Weights of a small GPT-style language model, trained from scratch on English Wikipedia: 12 layers.
MLP neurons of a small language model. Each row is named by its layer, matrix (down: output weights) and neuron, and shows model dimensions 96-223. Each number is 200 + 20 x the weight over its row's rms, rounded and kept within 0 to 999.
A block is one neuron, or neurons of one layer that tend to fire together. After each block is what it responds to, as a language model described it from the Wikipedia text at the highest values.

L6.down1405,137,199,224,190,188,178,208,202,236,210,196,232,200,194,216,219,177,198,215,207,213,222,211,208,201,220,248,219,194,164,199,211,197,187,215,208,169,222,186,201,202,196,208,225,237,217,149,198,231,196,141,188,203,197,229,184,172,200,184,202,212,206,216,196,209,192,190,201,181,215,190,178,182,209,214,195,177,191,221,198,180,181,176,182,212,189,209,203,184,210,198,213,193,213,192,194,178,176,188,185,212,210,207,210,195,216,180,183,188,203,192,174,205,193,213,202,208,256,191,243,208,185,216,238,199,225,182,211
L6.down2372,205,185,184,214,201,202,204,186,194,192,180,208,196,211,223,192,238,237,210,202,208,197,212,215,254,243,214,160,199,215,178,212,186,203,231,227,228,212,212,216,201,203,210,181,199,156,191,185,205,161,198,199,214,208,202,211,205,247,233,239,193,191,198,188,161,180,226,199,211,210,229,200,199,209,144,228,203,196,165,209,197,178,209,197,201,221,171,215,208,208,229,191,218,183,204,223,218,154,185,203,202,201,224,222,210,213,173,202,199,202,188,142,184,201,185,200,221,202,203,205,206,199,187,178,159,201,210,240
Leading digit 2. The digit 2 opening a number at the start of a table row or list line, as in 2017 (year), 25, 21, or list item "2."; weaker on scattered others like Club.

L5.down47,193,207,234,203,256,193,218,178,198,186,214,223,225,215,212,188,190,181,229,198,216,239,208,213,197,206,210,206,206,211,186,156,199,181,209,219,179,186,227,231,183,188,220,199,193,184,224,135,212,205,200,199,236,224,178,179,239,162,169,181,219,200,183,168,175,188,188,179,214,187,197,225,192,217,213,201,209,201,218,196,201,184,187,188,180,234,204,209,205,183,221,189,227,213,188,200,200,193,209,185,176,214,193,213,211,185,214,181,218,194,211,185,192,202,221,203,224,198,212,237,172,193,205,209,169,204,204,185
L5.down1042,198,158,189,210,213,223,203,197,197,190,215,210,220,181,212,211,219,202,196,235,186,182,193,214,218,201,207,208,178,224,216,205,227,231,193,231,216,211,207,192,214,197,206,182,173,210,193,188,177,218,215,204,222,183,219,212,176,210,204,190,183,206,183,190,216,200,234,179,208,204,211,204,206,222,175,168,126,240,192,194,186,217,192,210,224,210,206,220,219,226,198,204,201,237,185,222,174,197,210,200,176,195,246,171,208,187,190,181,220,186,228,194,187,173,221,175,192,165,231,206,203,186,177,166,182,179,230,192
L5.down1883,179,202,215,221,208,165,181,210,227,230,197,190,192,194,213,198,219,210,227,187,202,174,202,227,136,198,182,204,198,190,193,220,203,209,226,221,211,206,182,164,206,204,235,177,210,188,212,198,170,207,196,188,213,230,179,209,192,174,182,192,211,198,176,186,194,198,209,227,239,197,156,198,176,229,195,204,214,205,224,186,208,164,217,218,217,218,189,223,171,235,173,195,202,208,203,229,189,197,231,182,195,190,180,239,183,211,232,189,181,183,198,205,196,198,187,202,230,242,236,195,170,209,190,212,209,200,251,180
L5.down2686,159,169,208,181,195,196,228,192,186,182,193,193,193,209,208,201,205,198,203,210,191,171,174,211,193,207,216,203,221,216,215,169,182,211,226,220,177,181,197,184,202,193,191,214,207,186,177,170,242,180,213,191,188,211,181,217,234,212,206,160,196,215,194,206,229,208,231,214,235,202,200,187,181,162,217,233,216,201,193,146,227,186,193,151,195,194,213,214,200,237,160,182,211,198,197,181,188,211,174,202,204,222,210,187,185,201,198,208,195,182,161,185,185,180,198,255,227,178,217,192,214,194,180,229,189,205,224,214
Table row first digit. First digit or number token opening a new row of a Wikipedia table, right after a line break and pipe, such as ranks 1, 2, 3 and years like 2004.

L6.down1689,229,221,192,216,214,212,206,187,186,203,199,218,168,193,215,187,211,238,205,211,229,237,193,205,223,231,223,190,213,178,238,187,218,173,205,195,205,211,179,195,238,194,189,213,200,217,194,232,244,228,218,202,226,214,216,199,187,237,204,190,219,176,176,195,201,204,214,235,161,187,218,182,155,217,161,179,207,199,200,177,181,180,164,195,197,230,222,218,202,181,170,194,182,199,207,217,210,207,225,182,197,208,185,189,194,217,158,190,207,209,189,202,208,208,239,179,232,186,176,192,150,197,191,186,199,225,172,180
L6.down4007,216,193,221,202,213,197,183,188,201,234,181,187,210,224,232,182,187,210,190,200,201,186,222,216,217,214,182,190,223,190,213,210,196,192,199,241,189,190,218,179,209,157,176,198,213,194,211,190,213,209,189,234,191,213,193,189,176,178,222,179,227,199,227,158,196,191,185,232,226,220,220,182,203,237,190,209,237,170,168,236,179,224,182,218,189,185,190,202,189,170,161,199,240,215,239,180,195,214,185,177,194,183,207,229,203,203,164,154,235,163,164,220,193,191,235,184,166,183,199,192,162,201,194,189,221,227,192,185
Year middle digits. The inner digit of four-digit years (the 9 in 1996, the 1 in 2019, the 9 in 1950), plus rare mid-word pieces such as rob in microbiologist.

L9.down595,204,210,192,220,176,175,185,203,181,181,204,181,215,169,201,191,201,155,222,215,180,200,222,190,214,202,212,190,187,202,197,192,162,207,208,234,200,197,215,194,179,230,178,201,195,202,183,185,193,187,212,212,204,163,188,191,197,206,231,171,185,231,191,230,186,222,197,176,210,159,158,177,203,181,195,181,199,181,213,190,215,163,194,190,173,192,211,200,183,185,231,196,172,193,165,195,219,194,201,193,196,197,183,184,185,171,212,178,209,143,178,212,166,217,216,208,207,214,149,178,183,185,214,223,189,179,156,194
L9.down599,198,196,200,188,181,172,186,205,176,190,242,243,200,206,230,203,195,206,212,203,180,210,227,227,212,213,185,236,231,207,215,222,202,188,182,205,215,203,178,192,189,231,148,194,209,189,166,192,218,180,219,199,203,233,184,170,216,169,224,193,200,185,231,197,174,200,168,210,195,211,180,232,211,244,198,222,215,231,173,207,200,229,196,190,180,177,198,217,253,175,203,187,199,171,201,177,195,199,211,185,202,201,206,231,244,211,188,201,201,196,214,185,214,214,201,226,206,204,154,203,182,186,212,206,218,174,213,216
L9.down852,183,209,208,199,202,220,234,190,168,202,221,242,203,201,187,209,183,190,235,167,180,166,205,193,200,198,230,187,208,216,206,213,212,188,225,225,184,208,202,217,174,162,184,197,196,186,203,171,194,181,215,189,193,230,237,187,166,218,220,180,162,186,150,209,195,206,179,211,200,194,152,181,218,192,223,215,211,191,193,152,191,183,202,160,200,182,214,224,216,151,249,177,205,148,189,221,191,193,196,208,192,202,161,232,174,198,227,180,187,194,216,219,193,179,200,180,214,176,210,227,221,169,181,223,185,195,177,157
L9.down1454,166,194,196,189,203,226,148,203,212,196,203,221,209,179,216,181,180,235,200,204,195,194,217,174,198,180,206,233,183,200,200,215,268,186,172,206,232,181,236,227,233,203,197,181,192,221,231,221,217,184,219,220,183,206,202,158,201,182,253,181,228,216,191,191,185,206,206,231,174,179,227,202,167,187,245,203,191,206,248,234,212,167,232,185,175,171,211,192,190,203,216,243,211,203,186,184,207,207,156,153,171,186,225,168,191,213,185,213,198,203,196,193,174,224,198,230,180,212,196,221,224,183,191,174,193,176,187,222
L9.down2985,178,201,191,183,226,210,157,180,173,200,176,198,187,184,162,205,218,228,181,199,191,226,202,207,194,179,258,197,170,227,204,193,196,193,179,174,240,205,209,189,203,161,218,175,224,177,176,235,210,173,215,190,225,204,193,191,211,194,216,190,224,233,208,170,152,211,209,187,215,200,187,178,215,235,190,203,204,182,204,189,241,190,197,175,183,212,208,217,175,169,210,177,192,198,217,194,217,191,188,217,204,199,207,207,208,206,199,209,184,185,212,192,174,213,213,225,209,220,184,185,202,197,209,190,178,182,204,208
L9.down3021,199,206,223,177,182,233,247,173,198,213,217,191,210,215,209,180,164,170,201,203,236,188,205,223,230,219,200,194,209,237,204,205,201,213,183,165,203,176,215,190,210,207,214,213,201,179,214,184,218,220,219,196,206,200,223,187,231,241,221,215,214,189,198,186,212,220,181,180,225,210,182,183,192,161,217,200,167,224,209,197,219,224,198,228,200,251,182,206,195,174,172,175,209,188,226,205,198,202,207,184,209,180,206,193,211,193,172,163,198,161,203,196,186,197,189,242,190,176,198,190,176,217,206,203,216,178,191,152
L9.down3179,181,195,207,194,170,174,192,225,188,215,215,196,180,235,234,191,174,177,170,196,176,177,179,175,214,216,184,215,205,244,176,175,222,194,178,221,200,187,217,180,201,201,184,213,238,215,207,224,226,197,189,242,208,207,178,228,212,186,195,206,216,216,240,203,221,183,189,186,199,192,203,197,197,185,187,195,196,218,186,210,187,203,216,182,223,195,226,152,216,184,210,161,195,194,168,198,204,215,200,183,188,166,206,167,195,199,176,188,170,194,154,205,217,162,199,218,215,208,175,209,214,171,203,156,191,227,201,200
L9.down3521,220,179,189,192,228,213,141,169,198,186,172,206,191,155,187,184,189,209,182,207,183,210,174,222,245,176,175,179,220,177,192,194,164,223,193,202,196,173,199,201,172,254,218,191,219,199,208,218,218,222,203,185,227,216,187,210,194,201,198,196,227,216,208,170,174,211,208,222,214,230,206,165,193,172,205,183,225,216,259,209,185,209,185,189,189,165,209,171,197,202,207,202,201,254,151,194,217,233,199,168,202,154,233,215,188,212,200,197,212,176,216,200,200,252,230,229,197,205,173,201,186,181,218,197,173,167,193,209
Mid-word continuation pieces. Non-initial subword pieces inside proper names and numbers, often in tables or lists, e.g. Wik-ip-edia, Wille-m, 19-9-0, Lilleham-mer.

L5.down167,215,203,217,229,192,195,243,224,188,209,196,208,199,194,189,215,209,162,215,208,183,250,225,186,223,215,204,185,189,174,205,227,210,226,166,204,205,243,170,200,195,198,206,180,209,159,156,204,235,197,187,175,201,192,205,224,199,172,190,168,215,202,208,202,178,199,196,159,230,214,189,155,205,204,220,151,175,185,210,234,193,169,187,172,219,169,215,215,211,179,209,183,225,224,201,224,241,209,228,207,159,212,203,199,193,207,188,203,187,205,194,199,165,176,201,183,201,172,194,207,208,185,217,233,196,208,172,208
L5.down1488,210,177,202,189,191,201,198,196,235,224,202,217,208,212,200,232,207,194,201,142,180,197,237,163,207,226,208,188,226,217,202,203,213,182,178,186,240,209,259,208,187,191,157,214,175,182,218,186,220,193,213,215,196,196,180,197,195,207,188,218,177,228,183,202,183,200,206,187,190,198,170,181,195,234,223,188,171,183,180,187,159,214,217,202,200,196,184,188,202,238,180,186,209,199,237,153,189,210,200,227,228,191,213,212,219,214,177,187,205,160,194,216,205,179,249,196,222,174,225,187,186,213,224,174,218,205,209,192
L5.down1522,202,198,256,154,188,164,196,211,215,190,170,208,161,229,206,200,201,220,236,220,189,204,182,191,185,197,187,193,203,177,223,192,202,196,190,212,197,213,197,202,208,184,231,214,209,218,205,212,216,203,192,212,205,213,169,211,177,212,170,188,181,200,235,208,217,224,204,208,163,209,202,167,177,212,214,182,210,172,225,188,200,210,199,161,232,199,179,213,209,190,239,235,209,211,190,189,204,244,187,194,211,206,184,225,187,153,196,198,215,218,214,192,223,204,237,222,181,167,238,175,193,186,181,178,207,193,203,202
L5.down3364,205,229,192,170,156,178,180,202,226,186,197,194,204,202,193,198,217,219,207,188,219,194,182,204,221,196,146,177,171,219,187,190,209,213,186,221,226,178,200,227,210,220,177,169,182,190,216,208,225,179,226,183,174,217,168,226,205,224,235,197,199,180,194,172,195,212,214,209,218,170,177,185,162,191,224,200,216,219,182,207,212,210,199,182,182,208,194,169,193,224,188,197,212,205,206,174,208,236,180,201,208,242,218,185,196,218,191,179,194,186,172,161,202,207,221,205,186,200,188,214,181,185,183,201,212,199,204,224
Table cells and name pieces. Tokens inside pipe- or semicolon-separated tables on sports and lists: zero stat values (0), pipes, and mid-name pieces (F-ion-a, Dam-jan-ović).

L5.down721,249,160,193,182,228,193,210,200,209,194,164,200,229,197,212,193,208,207,176,183,175,189,203,199,199,217,182,215,199,199,187,180,168,177,193,178,241,220,194,197,196,201,185,236,231,205,225,198,188,208,208,177,219,216,182,256,205,214,198,199,200,231,177,209,198,186,188,210,233,214,231,212,190,173,208,175,192,213,185,186,235,216,221,170,198,211,176,188,237,200,170,189,167,158,222,205,181,229,250,209,207,189,219,197,210,218,196,177,187,181,210,197,227,240,193,237,191,217,174,227,177,198,212,192,210,209,179,180
L5.down736,195,220,186,194,199,227,214,243,203,227,203,200,175,224,196,186,214,215,200,203,197,212,177,195,227,186,173,211,188,194,186,184,200,223,204,208,231,211,202,216,212,230,195,192,185,217,187,214,219,208,211,156,181,224,207,190,187,188,216,223,247,207,199,194,194,187,196,174,220,184,191,171,195,204,205,208,233,161,161,164,190,192,222,219,195,220,217,199,191,219,154,196,169,235,241,197,183,219,187,223,214,198,229,190,181,214,174,178,211,192,200,158,184,219,193,222,215,234,158,188,219,202,192,180,210,182,208,206
L5.down3169,140,198,221,186,179,240,201,166,226,199,245,225,186,190,170,197,191,155,229,199,178,202,209,182,226,168,213,181,184,238,194,180,205,154,197,164,175,196,181,172,174,224,203,194,214,218,172,241,228,182,190,176,181,201,189,196,190,167,201,210,208,148,200,227,195,176,257,168,185,170,180,195,233,205,201,211,185,162,179,187,189,242,194,199,169,222,242,236,210,200,195,211,213,237,164,178,197,216,199,198,191,144,233,208,205,213,176,202,226,190,204,190,204,200,194,197,189,220,187,178,217,167,205,203,225,186,192,200
L5.down3944,203,209,205,194,231,221,181,184,192,192,185,195,211,218,202,165,215,203,214,176,191,199,200,188,188,186,215,202,231,175,208,205,213,200,190,208,230,198,191,181,227,173,176,218,191,210,207,160,196,195,208,192,203,217,218,232,197,234,239,217,204,216,228,203,218,230,235,201,219,199,196,192,216,205,210,211,199,214,192,193,201,192,178,177,183,236,204,203,212,189,195,215,212,189,218,207,194,195,233,201,215,182,227,209,186,200,197,185,176,190,215,219,198,223,217,225,196,204,227,192,193,179,215,202,222,236,196,203
Surname-ending subword pieces. Final word pieces completing multi-token proper names, mostly foreign surnames in tables and lists, such as Ingild-sen, Schind-ler, Ben-Gur-ion.

L9.down130,234,175,179,174,175,198,178,192,175,188,220,187,206,199,234,208,202,204,212,171,221,201,196,206,212,204,205,222,213,221,185,209,200,201,203,180,205,192,186,189,191,219,193,193,193,182,186,215,199,217,222,228,212,194,189,238,210,239,220,162,211,181,195,167,185,190,204,199,189,245,181,191,219,209,211,197,197,163,199,186,236,226,172,189,227,205,203,221,211,210,196,197,198,230,197,216,218,188,205,218,195,218,198,208,221,200,242,193,176,211,183,176,214,227,183,187,195,207,162,218,172,220,198,210,222,224,163,195
L9.down1071,186,188,183,169,221,142,191,179,202,200,195,238,215,242,203,207,219,204,214,210,197,207,193,213,167,184,211,188,197,188,213,210,170,186,240,190,229,185,151,218,214,218,174,177,211,186,203,182,237,177,225,230,185,189,212,180,170,188,197,198,203,194,209,212,203,198,168,175,232,178,177,202,200,225,216,216,146,221,163,205,159,209,183,204,229,237,182,233,180,186,210,200,205,175,216,217,197,198,183,191,186,191,192,231,231,210,213,200,160,198,201,183,228,257,255,206,205,196,219,213,173,207,172,211,176,202,215,188
L9.down1401,207,174,170,181,209,204,190,246,212,205,192,186,207,201,223,206,170,244,188,193,196,201,199,191,192,173,222,226,178,167,220,189,215,190,214,255,223,217,209,235,215,184,207,228,206,205,190,205,216,199,186,204,241,210,228,178,183,226,204,194,195,219,201,210,256,191,216,207,203,215,218,219,168,199,209,231,186,203,177,217,187,198,178,212,209,203,231,185,199,199,197,177,190,201,226,219,195,207,189,238,198,214,189,191,213,209,191,202,176,208,160,200,197,173,202,191,172,200,243,171,209,175,173,181,216,184,202,201
L9.down1738,200,197,209,211,203,183,196,203,183,182,174,204,177,241,160,171,184,186,244,195,194,231,167,181,186,211,236,217,246,235,177,206,235,178,194,200,188,192,229,174,192,208,170,168,186,187,191,221,209,221,219,209,204,164,203,185,177,182,229,201,213,221,191,179,243,177,211,182,202,173,231,200,220,169,205,179,197,211,200,205,188,183,213,222,171,219,220,190,211,211,198,188,206,192,217,212,208,223,236,172,250,194,192,197,191,195,170,178,174,202,184,123,189,196,186,197,218,203,238,202,204,188,171,181,225,197,195,204
L9.down1927,232,205,222,200,228,162,216,194,184,213,187,184,185,186,217,178,175,180,220,203,224,215,188,165,219,222,220,212,199,169,227,221,206,179,203,221,225,203,213,214,205,235,227,203,228,194,202,209,204,149,185,192,198,184,206,181,143,198,202,187,214,161,237,164,182,196,210,189,199,176,198,196,171,217,215,190,194,184,181,209,188,182,226,172,181,208,198,202,210,185,212,191,208,188,181,223,200,237,192,194,222,203,219,202,193,192,215,220,184,240,187,216,203,189,208,211,204,215,192,194,175,205,189,176,207,185,207,194
L9.down2032,192,190,190,195,181,193,178,232,203,239,187,198,182,220,224,189,185,195,208,153,201,204,196,199,163,256,212,196,223,182,203,222,232,225,205,187,164,199,212,191,216,199,199,235,188,208,239,174,192,184,208,239,200,184,199,195,178,197,197,191,193,202,216,156,208,197,171,187,195,216,221,213,214,175,216,201,191,172,189,178,230,186,218,204,198,168,176,204,209,203,188,219,210,209,214,217,209,193,225,193,191,218,203,204,207,219,207,215,190,217,168,204,227,173,190,216,206,205,218,191,194,210,269,198,184,216,219,211
L9.down2636,227,210,172,211,203,161,197,189,199,206,173,209,181,204,190,181,199,210,181,184,185,179,187,188,236,216,233,195,187,209,208,227,203,194,193,209,174,183,176,235,232,220,179,241,185,186,215,256,242,188,195,211,167,176,209,210,164,246,201,215,203,196,241,160,184,174,199,168,224,186,191,187,191,184,192,174,181,200,180,215,196,205,237,187,202,201,206,191,159,197,194,172,186,176,198,164,213,219,173,211,209,184,221,196,213,170,229,186,230,248,207,189,196,161,191,211,192,214,212,216,197,211,195,198,173,229,188,190
L9.down3043,198,198,170,226,214,153,187,193,226,200,191,189,211,194,187,208,192,173,193,186,201,204,178,212,166,220,234,188,218,221,212,217,201,163,175,214,187,215,183,214,220,227,184,195,214,187,227,235,200,214,210,206,233,249,240,211,223,174,203,220,220,200,216,172,180,216,180,208,216,176,223,157,188,242,205,183,225,226,197,227,199,178,227,197,224,211,188,210,180,206,211,183,219,195,208,207,175,218,204,166,197,178,155,216,210,170,210,182,195,177,190,189,171,171,195,191,222,162,233,206,179,205,207,169,204,187,227,195
Second-row list numbering. Digits opening a new table row or numbered list item, mostly the 2 after an entry numbered 1, e.g. | 2 |, 2. Glass; also year digits.

L9.down280,241,166,205,212,200,235,162,204,193,205,184,180,195,177,239,217,195,235,189,201,182,185,210,193,192,202,206,177,178,191,240,172,183,218,183,181,175,219,205,176,201,209,227,199,148,245,184,209,245,168,212,196,202,207,241,200,200,214,182,225,165,210,153,222,226,189,214,201,213,172,237,192,193,181,214,205,221,241,199,209,177,168,239,194,178,215,225,210,205,230,192,243,207,217,176,207,169,211,211,206,182,228,180,189,171,221,193,213,207,170,161,152,186,219,194,223,191,184,202,219,208,190,220,218,176,202,184,214
L9.down356,197,225,165,185,187,193,218,224,170,181,207,187,214,167,197,207,190,189,179,197,209,202,215,213,211,219,205,215,205,156,199,178,188,211,213,206,218,205,189,201,198,234,166,171,199,186,180,175,163,175,235,193,199,177,175,198,167,186,206,175,208,205,224,176,165,227,168,225,210,187,186,237,215,225,216,198,215,201,166,201,227,206,213,170,179,204,180,192,199,190,196,217,217,210,194,193,238,207,234,246,205,197,207,233,192,163,182,223,203,229,207,230,167,223,208,250,167,200,195,189,202,196,209,222,205,192,213,190
L9.down732,238,206,156,184,198,207,205,201,164,194,173,205,233,225,219,190,192,207,222,198,206,216,231,200,223,169,210,199,181,188,194,196,221,212,212,190,234,219,205,205,213,150,222,172,206,228,202,215,207,177,198,211,213,175,194,191,210,193,202,194,193,198,199,183,211,210,213,204,202,189,209,207,224,208,231,227,191,222,185,171,172,249,200,234,181,174,189,221,222,197,201,192,223,211,187,191,173,205,188,200,209,200,180,213,233,227,225,191,191,189,175,184,191,206,162,227,192,212,196,185,189,197,213,197,200,174,195,222
L9.down1403,221,178,175,180,224,224,194,193,197,213,210,226,179,166,179,201,202,213,197,165,200,175,165,212,241,207,202,216,192,188,219,168,198,179,209,182,187,179,202,214,189,182,168,194,204,188,198,196,201,189,198,178,192,182,200,181,204,172,208,231,218,211,184,196,176,192,198,194,200,230,190,218,213,187,213,256,200,211,213,225,204,217,194,201,217,173,202,169,176,196,158,239,181,227,189,184,203,179,205,214,202,176,208,192,237,201,189,234,186,198,165,157,196,219,165,207,201,195,213,194,175,187,173,212,185,221,206,187
L9.down2275,205,180,206,205,173,200,219,207,206,189,196,186,173,218,202,220,204,228,212,222,190,212,213,186,178,209,194,184,170,217,184,182,191,207,202,209,222,204,194,198,215,159,178,159,213,252,197,173,207,212,235,221,201,172,206,208,208,256,182,224,193,193,217,175,189,182,192,186,235,218,226,176,212,188,217,185,213,191,193,189,215,165,194,203,214,229,203,172,209,203,203,193,210,199,163,195,199,179,225,185,201,210,197,234,205,230,151,241,245,198,155,209,153,237,193,234,205,187,194,196,188,176,193,206,190,218,205,207
L9.down3316,171,230,181,190,173,216,211,181,218,212,201,223,183,190,172,185,229,196,199,204,191,204,221,184,185,228,222,200,232,214,221,188,178,225,208,216,180,216,202,183,219,223,195,201,218,172,171,200,194,197,201,192,216,169,190,194,203,205,195,185,205,206,224,177,195,189,178,219,177,179,230,188,210,161,196,224,212,210,189,188,184,188,219,213,225,202,181,202,213,187,179,221,182,229,180,209,187,206,188,217,219,185,186,197,197,191,191,220,199,202,179,231,170,209,198,203,185,199,212,156,180,228,172,212,204,206,225,174
L9.down3509,229,164,176,185,189,198,168,199,219,225,197,209,138,217,218,179,205,223,194,233,178,160,227,206,196,240,227,199,193,209,214,206,216,239,214,202,234,173,171,180,187,176,225,204,226,164,201,185,158,173,211,197,192,223,207,196,193,207,169,218,203,235,212,217,205,195,227,194,175,170,190,192,184,174,191,184,194,228,230,221,212,247,219,201,204,202,229,204,223,215,207,172,200,214,167,217,164,177,193,181,189,196,191,244,176,190,232,223,204,177,214,240,205,238,194,214,224,199,217,210,228,180,226,212,191,220,201,195
L9.down3633,203,257,203,217,166,213,189,197,179,217,194,209,172,188,167,191,196,199,223,193,219,208,200,188,196,189,201,202,213,179,222,211,195,225,185,181,191,181,155,211,232,212,181,195,153,219,167,216,198,226,235,222,194,191,173,212,209,174,206,202,190,205,220,188,198,193,199,178,205,217,187,193,186,158,210,199,239,189,224,205,218,239,208,200,211,180,208,191,198,138,165,178,190,206,202,210,189,191,206,209,205,181,154,241,203,204,176,173,199,214,198,193,177,191,227,212,220,195,160,216,197,218,192,232,198,191,221,199
Table row ends. Line breaks closing pipe-delimited table rows and digits in number or score lists; weaker on words after intensifiers like more, highly, very.